From a checkpoint of a small transformer trained on Wikipedia.
Size: width 768, 120M parameters.
Architecture: RMSNorm before each block, rotary positions, no biases in attention or MLP, untied embeddings.
Training: 1081M tokens, 11258 steps.
MLP neurons of a small language model. Each row is named by its layer, matrix (gate and up: input weights) and neuron, and shows model dimensions 272-399. Each number is 128 + 32 x the weight over its row's rms, rounded and kept within 0 to 255. A neuron's up and down rows have the sign that makes its largest values positive.
A block is one neuron, or neurons of one layer that tend to fire together. After each block is what it responds to, as a language model described it from the Wikipedia text at the highest values.

L5.gate303 [129 142 150 119 162 112 141 130 180 141 119 125  84 109 138 143  91 129 113 119 150 161 145 128 112 168 207 106 102  85 128  98  35  86 122  76 126 154 142 136 133 107 120 137 160 135 129 151 135 151 160  78 108 206 137 142 127 155 167 115 156 128 131 115 186 137  89  91 108 197  94 149 108 128 165 151 148 162 171  94 142 142  95  40 131 130 127  95  65 112 143  88 135 136 152  93 146 143 159  88 146 122 164 118 122 141  91 168 189 135 138 103 127  76 171 172  73 125  97 143 142 140 195  80 136 124 117 131]
L5.up303 [141 164 147 154 120 216  71 135 146  84 101 161 124 106 141 108 174 151 127  95  81 109 123  80  78 145 156 129 128  85 169 149  80  94 106 112 157  79  68 142  75 189 153 156 171 162 141 128 122 149  87 124  75  97 154 142  69 138 175 146  93 171 116  94 112 104 115  84 137 127  76 146 146 138 105 176 159  86 133 113 152 108  97 159  99 101 133 155 141 130  87 126  85 133  92 114 129 161 121 130 124 141 101 125 158 150 156 175 192 144  91 166 102  95 115  98  93 178  84 126 133 197 151 112 115 101  96  72]
L5.gate446 [169 139 103 147 155 131 118 159 128 120 134 107 125 157 142 156 174 104  89 193 137 151  81 136 146 152 139 138 141 144 162 166 124 111  82 141 110 121 160 118 124 147  97 115 164 182 156  92 135  85 123 146  64  97 148 172 142 180  82 136 115 113 105 145 163 105 116 146 164 184 133 130  98 144 187 104 134 130 140 146  87 115 169 113 128 108 191 127 125 119 119  76  81  89 100 118 128 162 124 143 136  91 108 120 130 211  93 116 122 114 159 144 120  95  78 118 135 130 135 127  86  90 100 174 152 111 174 108]
L5.up446 [130 116 158 135 145 143 101  94 148 155 128 138 131 180  99 171  70 115 115 132  68 109 162 158 121 151 124  67 123 112 154 170 123 136 125 160 147  82 118 136 111 120 101 100 127 178 122 139  87 119 184 153 108 121  81 122  67 136 116 125  72 143 151  91  90 154 190  76 130 151  86 170 120 182 126 143  64  83 190 100 101 138 100 112 120 126 115 141 131 163 130 144 110 172 101  47 131 151  76 157 131 150 116 128 122 172 121 120 126  80  63  75  98 136 120 159 132 123  85 106  97  76 153 138 109 135 116 122]
L5.gate1060 [186  67 117 153 128  89 119  69 168 121 170  84 154  69 176 100 141 147 127  92 206 117 146 122 147  91  74  63 153 125 170 121  84 168 103 135  83 117  93 133 133 104 175 158  98 162 114 170 130 129 107 103  64 106 145  71 176 154 103 177 133 119 142 145 138 119  81 102 109  93 143 102 103  91  96 156 100 171 148 144 140  86 131 116 164 162 151 123 131 149 136  91 170 145 179 134 148 122 145 117 133 165  96  84 101 115 150 142 156  97 136 127 185 111 115 172 113 128 134 164  90 124 126  99  98 116 127 173]
L5.up1060 [146  93 109 182 120 102 131 119 117 127 159 198 157 113 125 130 140 161 100  97  97 100 104 172 106 161 114 119 197  73 150 100 115 110 101 114 112 134 100 154 196 133 168 155 107 114 122 131  64 128  66  70 104  90 116 132 159 118 156 131 117 132 125 132 169 153  79 107 104  87 155 160 119 104 124 116  68 126  94 104 150  94 146  84 134 145 132 136 113 154  83 132 123 167 158 150 138 153  94  80 149 157 131 119 155 157 159 139 108 138 101  81 171 173 148 132  99  97 105 115 100  68 108 107 112  79 108 161]
L5.gate1705 [160 146 165 150  85 138 185 150 172 144  84 159 124 176 118  88 172 152  96 118 104  94 167  69  89 166 126 147  73  64 136 159 147 152  74 109 157 148 153 140 180 144 152 150 110 158 158  83 154 101 159 134 102 133  79 153  78 141 139 136 148 186 136 109 106  83 183 130 127 132 107 166 128  89 120 124 150 116  94  63 167 127 128 189 112 164 152 172  68 111 137  98 127 110 124 100 103 158 132 161 130 173 137 126 124 157 142 102  94  97  58 164 172 170 151 107  84 149 113 136 166 142 158  76 113 141  96 110]
L5.up1705 [205 102 125 148 112  84 158  92 107  35 172  79 136  88 157 124 121 153 135 163  86  73 111  66 102 185 183  98 139 159 155 110 108 123 114 113 137 112 153 141  97 131  69 117 126 148 156 144 148  70 101 123 191  76 101 116 170  90 127 117 146 174 100  99  88 133 135 125 128 113 155  90 167 182 122 113 137 136  85 124 139 138 110 165 164 168 157 110 144 109  82 126 114 136 180 129 167 132 166 128 100 125 108 170 160 100  75 144 132 168 120 157  61  61  48 135 148  94 124 166 144 142 155 115 105 131 169  65]
Description: Interior word pieces of split names, often a lone "h" in Japanese or foreign names (Yoshi-h-ito, Kun-ih-iko, Bo-h-omolec), plus pipe separators after numbers in sports statistics tables.

L6.gate23 [153  28 118 115 157  90 139 122 136 146 108 147  90  81 100 164 114 162  91 105 133 190 140 143 143  89 118  99 151 129 128 114  91 128 144 198 148 145 133 147  71 150 152 152 181 147 102  92 140 100 142 133 101 174 182 142 110 115  34 112  64 105 104 174 124  46  85  96 107 134 142 181 175 145 169 150 192 111 168 155 102 139 124 142 118 136 171 136  97 182 112 127 133 147 167  78 163 169 145 106 106 121 164 146 101 130 107 160 165 132 159 143 106  81 113 175 145 112 136 114 149 172 137 129 110 155 190 217]
L6.up23 [187 107 123 141  75 155 172 165 154 146 145  90 127 127 147 114  91 106 143 154 141  98 139  51  65 149  84 103  81  74 175 133 182 147 182 110 110 127 121 136 122  93 161 139  99 132 123 145 103 120  95 154 102 167 177 102 101 139 163 100 162 183  56  84 108  69 110 190 114 128 126 141 100 135 131  87 118 139 150  85  95 149 134 125 124 125 114 139 121 176 150 146 105 120 103 106  95 137 112 191 149 158 156 154 106 108 129 140 165  98 145 135 185 123 109 131 123 144 104  50 140 155 117 180 219 139 157 146]
L6.gate341 [120  80 134 110 141 146 127 107 198 146 106 144 172 143 129 144 103 125 114 133 110 175  99 153 112 144 104 151 135 187 126 142 149 158 144 186 123 103 167 146  78  95  99 112 155 151 138  91 125  99  79 134  74 127 133 135 126 135  47 154  98 126  98 155 114 101 116  54 192 166 121 103 103 131  96 116 144  64 116 142 162 179 103 144 136 144 132 126 108 163 114 132 118 132 133 108 130 177 136 156  61 192 142 125 159  80 113 146 146 129 182 150 184 101 173 123 167 161  71 176  96 112 161 179 119  88 166 104]
L6.up341 [146 155 159 143 104 110 105 107 154 180 127 174 138 150  77 164 132  96 100 123 126 131 100 117 135 174 184 135 161 143  86  87 146 111  94 152 104 148 155 140 111 155 105 146 136 177 121 145 124 113 189 115 115  96 123  57  67  94 105 120 132 140 130 130 161 139 171 102 134 158 158 102 138 105 152  90 131 127 119 135 124  88 123 118  68 123 140 113 111 121 107 105 131 126  94 133 156  79 138 141  90 175 122 132 183 188 116 104 120 128 138 131 118 107 121  85 162  85 159 201  90 131 140 105 139 138 137 151]
L6.gate790 [136 112 112  90 161 119 105 109 124 107  93 119 119 128 103  85 152 102  83 164 126 146 122 146 204  18 160 146  96  84 118 116  88 123  68 159  58 150 139 130  93 172 100 111  96 137 120  69  53 140 134 127 103 115 143 112 139 170 158 152  88 143  86 120  92 150 133 134 117  93 128 147 157 163  90 129 148 107 110 120  86 116 143 128 153 185  82 146  99 167 103 118  92 163 164 186 163 181 179 155  93 136 125  61 151 130 118  84 130 143  98 132 147  33  96 115 140 175  94 169  94 139 157 116  85 111 114 212]
L6.up790 [160 100 128 146  99 138  95 123 123 150 135  95 120 130 128 170  75 164 115  85 141 192 125 124 131 101 155 111 118 175 102 165 102  92 130 153  98 169 137 144 140 123 159 164 141 146 143 170 147 100  88 100 149 141 143 182 110 112 159 144 125 134 110 179 114  73 101  58 139 114 171 120 126 133 152 120  96  94 153 131 128 152  96  99 107 121 138 150 116 107  99 125 108  75 104  97 134 123  95 181 153 136 148 144 161 122 142 111 136 106 196 114  90 107 138 133 165 119 141 107 120 125 123 115 156 102 151 134]
L6.gate811 [153  88  98  98  55 149 154 128 202 151 157 112 122 107 117 155 104  82 140 161 150 113  59 127 174 126 148 126 121 150 136 118 133 140  82 121 164 108 111 155 107 135 142 180 130 192 149 138 150 182  97 140 103 132 119 109 102 203 120 139 121 104 101 119  87  82 132 123 179 141 137 118 106 160 148 150 101  68  76 127  40 173 146 111 105 142 164 112  97 166 145 119 125  99 108 125 105 195 174 120 113 194 136 104 138 127 163 144 108 120  91 153 139 102 150 206 152 122 135 111  98 189 154 137 168 180 134 126]
L6.up811 [125 131 139 167 110 110 158  79 107 120 124 132 172 169 155 113 112 132 127 166  73 131 136 137 143 156 112 159 114 142 171 146 105 116  74 170 168 122 139 144 153 118 170  60 154 137 121 117  85 133 136 149 136  99 119 137 140 153 154 148 128  97 103 189 137 116 117 169 112 152 103 139  75  86 133  65 105 162 170 103 126 184 153 148  96 108 150 157  64 175 213 120  99 170 167 107 146 172 102 123 148 126 146  55  46 142 141 141 142 156 197 115 110 171 162 151 169 102 171  88 108 114 143 106 108 111 107 101]
Description: Word-piece fragments inside the middle of rare or foreign names, often an "h" syllable in Japanese or Arabic names (Kun-ih-iko, Yoshi-h-ito, Al-F-ah-ad), plus odd pieces like the "e" of "bye" and table "|" cells.

L6.gate96 [101 141 158 123 153 113 107 173 126 109  76 145  57 152  94 196  85 107 159  88  99 145 156 135  85 177 138 135  51 149 148 115 114 119 158 152  37 149 114 134  94 113  88 192 165 118 139 154 124 135  93  99 140 109 113 177 115 139 171 125 161 158 124 145  96 105 174 148  98 130 123 132 148 139 124 139 104 142 186 100  71 103 144  97 133  75  99  95  93  66  97 139 112 115 171  94 180 118  87 140 121 109  82 118 149 102 133 183 174 146  35 151 117 184  74  95 105 114 138 126  90 215 132  95 124  66 137  76]
L6.up96 [110 102 183 153  79 132 152 106 153  97 196  81 104 106 144  85 147 130 140 140 111 113  68  80 100 175 141 141 129 136 102 150 128 152 150 175 100 142 115  96 187 157  91 128 141 134 126 178 187 149 125 141 123 117 119 135 113 138 167 138 112 118 134 129 107  84  91 156  58 138 147 181 110  61  84 119 112 146 120 178 141 147  76 140 104 189  59 173 113  95  93 199 136 111 134 130 112 112 131 114 154 123 121 163 116 122 184 103 121 147 140 144 105 102 128 152 136 128 104 157 161 153 124 103 154 119 107  92]
L6.gate1191 [136 143  97 177 133 128 112 132 148 141  87 166 128 148 110 107 124 127 128  89 158  87 179 133 181 121 143 123  85  98  99 115 149 119 184 105  95 115 168 105 136 170 127 113 172 103 156 196 100 105 118 124 103 141 245 100 118 124 169  98 187 184 142 103 119 159  84 124  96 121 127 125 103  80 136 150 125 150 131 116 113  97  59  54 119 143  86  90 164 156 150 150 137 157 205  92 162 188  93 164  95 114 108 105 161 113 150 152 107 181 112 151 181 130  99 128 105  99 180 143 113 143 176 108  46 118 164  85]
L6.up1191 [138 131 176 110 169 128 170 154 168 142 134 130 208 112 120 152 159 140 115 150 147 164 164 137  92  86  99 132 164 141 132 172 180  87 160 133  91 142 131 126 142 141  83  95 130 119 142  96 186 134  72 201 143 100 149 170 144 146 155 118 155 153 126 121 149 148 146 117 171 156 161 115 119 121 138  75 145 105 115 107 112 143 129  98 118 104  70 159 146 127  99 103 127 131 125 125 112 125 135 159  65 173 169 118 140 145 136  98 123 147 104 145 145 146 179 103 125 111 135 114 132  98  44 157 199  94  93  97]
L6.gate1504 [128  97 109 181 201 164  97 115 146 123 147 133 132 113 116 225  37 121 147 103  92 160  95 119 175 124 139 109 118 135 163 112  34 104  88 114 118 189 104 126  92 114 165 109 128 138 156 126  81 136  86 150 121 127  91  95  71  71 105 125 116 175 182 130 136 164 155 147  38  94 109 150 125 110 161 133  78 136 100 159  83 108  90 128 149 113  98 126 114 137 141  95 155 165 174  59  99 108 111 109 170 144 129  99 160 120 135 183 125 126 176 120 181  99 139 113 139 106 120 143 169 123 124 102  98 119 140  93]
L6.up1504 [165  90  93 144 197  94 145 120 153 112 156 164 121 103  84 187 112 119 117 109 135 146  77 105 145 159 141 168 138 133 127  83 138 114 114  84 158 180 143 108  91 151 135  76 100 127 178 144 118  63  87 160  96 149 128 127 109 134 150 115  88 120  78 143 158 173  81 165  49 165 101 153 107 134 126 134 102 143 111 151  76 110 121 145 140 137  81 128 107 102 139 104 114 158 148 113 107 115 101  98 133 145  97 128 120 120 179 103 101 170 133  64 129 124 194 167  72 108 123 121 152 123 133 104  96 143  89 145]
L6.gate2199 [147  40 141 105 163  83 109  93 130 152 127 126 198 129 158 105  91 129 113 124 130 167 123 129 133 147 154 120 160  74 137 100 173 134 144 154 149 140  92  91 151 113 183  80 148  64 154 105 114 119 112 145 105  59  44 154 177 142  85 102 175 173  98 172 166 137 124 167 138 128 153 151  95 161 194  97 106 119 151 127 114 160 138 112 127 173  59  83 106 148  93  87 126 151 145 109 108 144 169 136 143 136 109 138 135 126 122 136  76 130 195  83 131 133 114 131 144 108 167  87 125 150 117 169 174  86  92 140]
L6.up2199 [177 146 160 190 182 134 159 147 108  95 177 161 165 127  93 166 120  49 181 122  96 119 102 111 150 146 116 134 118 145 150 101 156  82 116 131 173 145 118 140  83 180 153 116 175 135 139 131  85 170  83 176 155 163 148  83 139 107 155  93 148 120 122  72 129 226 111 158 103 131 115 124 114 175 163 123 118 171 222 209  88 128 121 148 142 119 162 119 140  62 181  93  86  97 124 141  74 173  95  90 180 145  99 154 103 149 164 104 154 115 139 143 101 155 155  40  93 153 129  79 146 123 118 128 160  98 134  95]
Description: Word-initial capital P beginning a proper noun, such as Padua, Picts, Paget Rangers or PPP; more weakly, words before dates or names, such as dated to, 1974.

L5.gate519 [168 100 132 143 126 115  94 155 176 107  83 129 174 164 171 122 112 202 111 123 151  96 148  60 120 135 120 106 121  65 149 139 124 152 161  77  78 152 127 111 120 119 167 109 137 111 153 139 134 129 134 128 121  84  89 197 166 143 170  95 147 139 148 115 134 100 128 152 132 123 117 123 123 179 169  98 155  93  58  93 159 164 165  85 116 186  68 145 137 166 117  99 106 100  98 131 140 153  99  95 119 116 133 169 176 100  87 175 107 154 119 101 147  74 180 129 117 143 119 132  84 123 156 161 148 141 105 180]
L5.up519 [182 115 122 191 102  95  90 136  87 134  69 148 137  75 115 117 109 110 117 139  99  72 101  96 136 105 146 101 180  77 152 103 160 155 125 127 115 193 129  90 146 110 136 163  98 107 149 121 109 123 184 154 125 111 195 116 119 154 170 159  94 155 101 151  92 169 114 139 126 107 138  80 102 112 139 111  82 175  90 128 168 152  85 129 126 156 109  98  92 143 179 176 133 154 183 131 150  86 111  90  92 118 101 136 118 100 131 159  94 109  87 136 218 141 152 100 100 101 150 143 129 161 184 133  93 119 103 118]
L5.gate569 [161  79 133 153 203 113 105 127 170 126 137 122 107 118  83 170  92 148  64 141  63  84 156 189 190 152  87 160  91 112  88 102 146 118  87  90  82 147 116 164 118 109 182 123 163 130 157 112 118  72 142 149 133  97 138 144 101  55  88 127 112 146 179 159 101 173 130 148 135 209 155 108  71 130 132 148  80 126 119 183  87  82 121 105 129 111 101 138 177 135 106  90 128 137 138 132 141 103  84 113 153 172  99 112  99 125 113 119 209 100 140 173 149 164  66 139 144 138  64 127 123 125 129 126 144 136 108  99]
L5.up569 [181 141 112 103 169 139 155  78 145  77 168 128 154 100  62 196 156 136 159 196 110 176 137 182 120 108 114 147 161 158 107 206 208 124  97 135 126 158 114 109  97 152 182 164  92 117 132 121 138  60 167 152 104  78  89 167 162 146 134 104 135  61 111  90 153  63 127  89  79 120 148 167 100 155 214  97  74 127  81 171 140 109  89  77 114 153  89  83 140  85 146 132 148 143 154 134 142 129 136 159 161  99 107 180 134  96 143 113 157 142 141 109 129 114 126  51 153 134 155 183 123 112 136 124 131 154  97 117]
L5.gate1010 [126 122 126 102  96  72 121 118 115  71 101  81 118 173 139 141 120 152 143 174 145 154 215 145 171  96 103 109 160 148 139 119  90 162 134 150 106 150 154  69 163  94 120 143 158 143 145  77 108  96 147 151  72  77  87 154 157 152 146  82  77  97 102  75 158 137 136 164 165 133 175 116 107 115 151 132  97 150 140 134 160  92 109  65 210 129  71 134 183 154 123 103 100 182 145 152  76 110 101  76 128 153 192  83 100 165 118 114 144  94  69 182 110 128 140  92 147 136 139  90 201 106 119 123 144  97 124 137]
L5.up1010 [115 163 176 133 114  87 105 155 140 158 130 125 127 164 123 167 177 159 163 153 194 121 174 108 170 148 135 163 166 144 100 130 115 148 110 154 133  66 102 135 156 172 139 156 126 128 127  74 118  93 110 216  93 152 109  94  99 161 103 118 188 173 164  78  86 108 176 146 107 166 176  86 116 130 145  94 127 117 127 132 147  81 156 144 188 113 168  96 101 105  68 102 115 133 131 137 127  87 106 129 188 129 167 127  85 191 126 161 170 113 113 136  86 158 166 136 103 133 166 154 169 127  95 191 181  67 145 147]
L5.gate1251 [164  63 137 120 153 136 105 134 128 136 150  47 144  86 145 115  75 153  72 100  77 121 123  68 208 156 136 144 160  82 114 144 125 138  84  97 144 191 101 124 136 110 144 135 168  94 139 112 134  95 135 123  76  93  66 185 112  92 158 118 142 148 149 172 163 209  89 121  90 175 159 196  70  97 138 110  78  90 159 117 150 117 149 171  99 147 104 118 130  93  92 152 142 147  97 145  88 158  88 118 143 116 103 121 118 131 140 163  78 106 191  85 132 164 185 170 117 149 145 131 146  47 104 182 147  54  82  80]
L5.up1251 [162 104 109  79 151 137 111 135 110 136 151  88 172  84  96 149 123 173  80  99  72 130 103 101 163 153 139 148 178 115 112 139 126 131  57 112 136 159  99 118 142  59  93 147 136 149 152 123 124 126 130 114 114 127  74 137 138 159  94 124 157 152 108 195 157 170 125  69  60 179 138 141 163 151  83 130  94 111 165 137 209 131 170 126  93 185  99 102 203 121 106 126 134 117 108 113 103 166 112  95 130 140  78 111 110 126 159 103  76 134 160  88 124 202 148 189 128 127 168  99 144  83 137 146 120  84  89 101]
Description: Opening fragment of multi-piece proper names, often Polish, Romanian or other foreign, in sports and biography text (Kam-ieński, Ma-łachowski, U-TA Arad), plus table pipes and === heading marks.

L7.gate1684 [134  71 117 199 146  66 109 177 132 123 113  99 167 113 190 129  93 122 144 116 109 174 147 134  68 108 128 148 125 119  69 136 148 184 127 158 131 124 164 166  74 142 115 143 126 172 131 145 124  95  92  97  67 142 107 147  79 120 113 145 177 159 155 108 144 151 175 150 145 140 112 105 103 149  88 154 111  89 159 151 132 182 125 132 157 124 131 116 128 186 137 128  75  73 179  95 115 200 104 169 127 146  75  96 123  80 102 160 199 166 155 170 172 133 139 112 137 180 148  94 120 157 124 146 177 140 175 123]
L7.up1684 [138 141 150 148 125 144 116 103 158 153 150 144 189 101 170  82 160 109 161 112 160 167 155 177 103 167  74  89 176 161 144 138  93  73 116 165 129 161 182 134 102 146  70 138 154 133 135 194 152 161 137  32 170 119 182 207  78  80 165 103  83 150 112 112  90 191 164 102 135 132  78  81 123 100 111 185 150 114 119 178 168 145 125 114 133 169 144 101 176 127 115 135  75 165 145 136  71 150 184 130 125 111 135 105 112 119 136 131 165 158 164 140 109  99 195 112 151 122 144 111  85 165 113  91 148 172 121  53]
Description: Interior subword pieces inside proper names, mostly non-English (Japanese, Spanish, Italian) names and places, such as Kitaky-ush-u, Ov-ied-o, Pennac-ch-ioli.

L7.gate980 [196 177 113 149 187 145  91  99 127  93 119 140  97 176 122 197 115 173 157 121 116 137 106 131 138 131 129 110  93 171 156 152 135 126 131  89 175 144  97 108 167 161 199  94 145 181 127 111 118 100 166  97  84  98 125 136 142 143  81 110 100 143 100 109  99  92 167 158 135  42 147 162 151 121 150 161 107 183 121 102 134 139 154 116 123 108 104 121 157  78 104 148 122 163 138 139 162 162 129 130 147 123 115 122 185 155  82 209 160 149 128 147 155 158  34 154  80 139 157 167 145 113 105 162 152 133 147 136]
L7.up980 [139 165 182 184 100 109 150 123 107 110 153 115 170 137 137 163  72 147 182 148  94  98  89 100 161 127 100 172 126 132  93 130 170  93  93 182 128  98  94 128 141 102  98  96 143 114 133  66 199 132 138  91 234 146 150  84  62 113 152  90  95 114 143 121 134 115  99 153  63  99 154  74 114  93 133 153  64 140 111 119 112 131 120 171 165 120 108 118 140 216 146 125 157  90 120 155  98 101 171  94 126  94 148 178 189  66 111 160 159 139 170  99 129 145 101 115 101 129 189 128  86 155 117 192  85 178 123 168]
Description: Single-letter first pieces of split words, mostly capital P or T starting rare names, such as P+ausanias, P+ipkin, T+iltwheel, plus table pipes in list rows.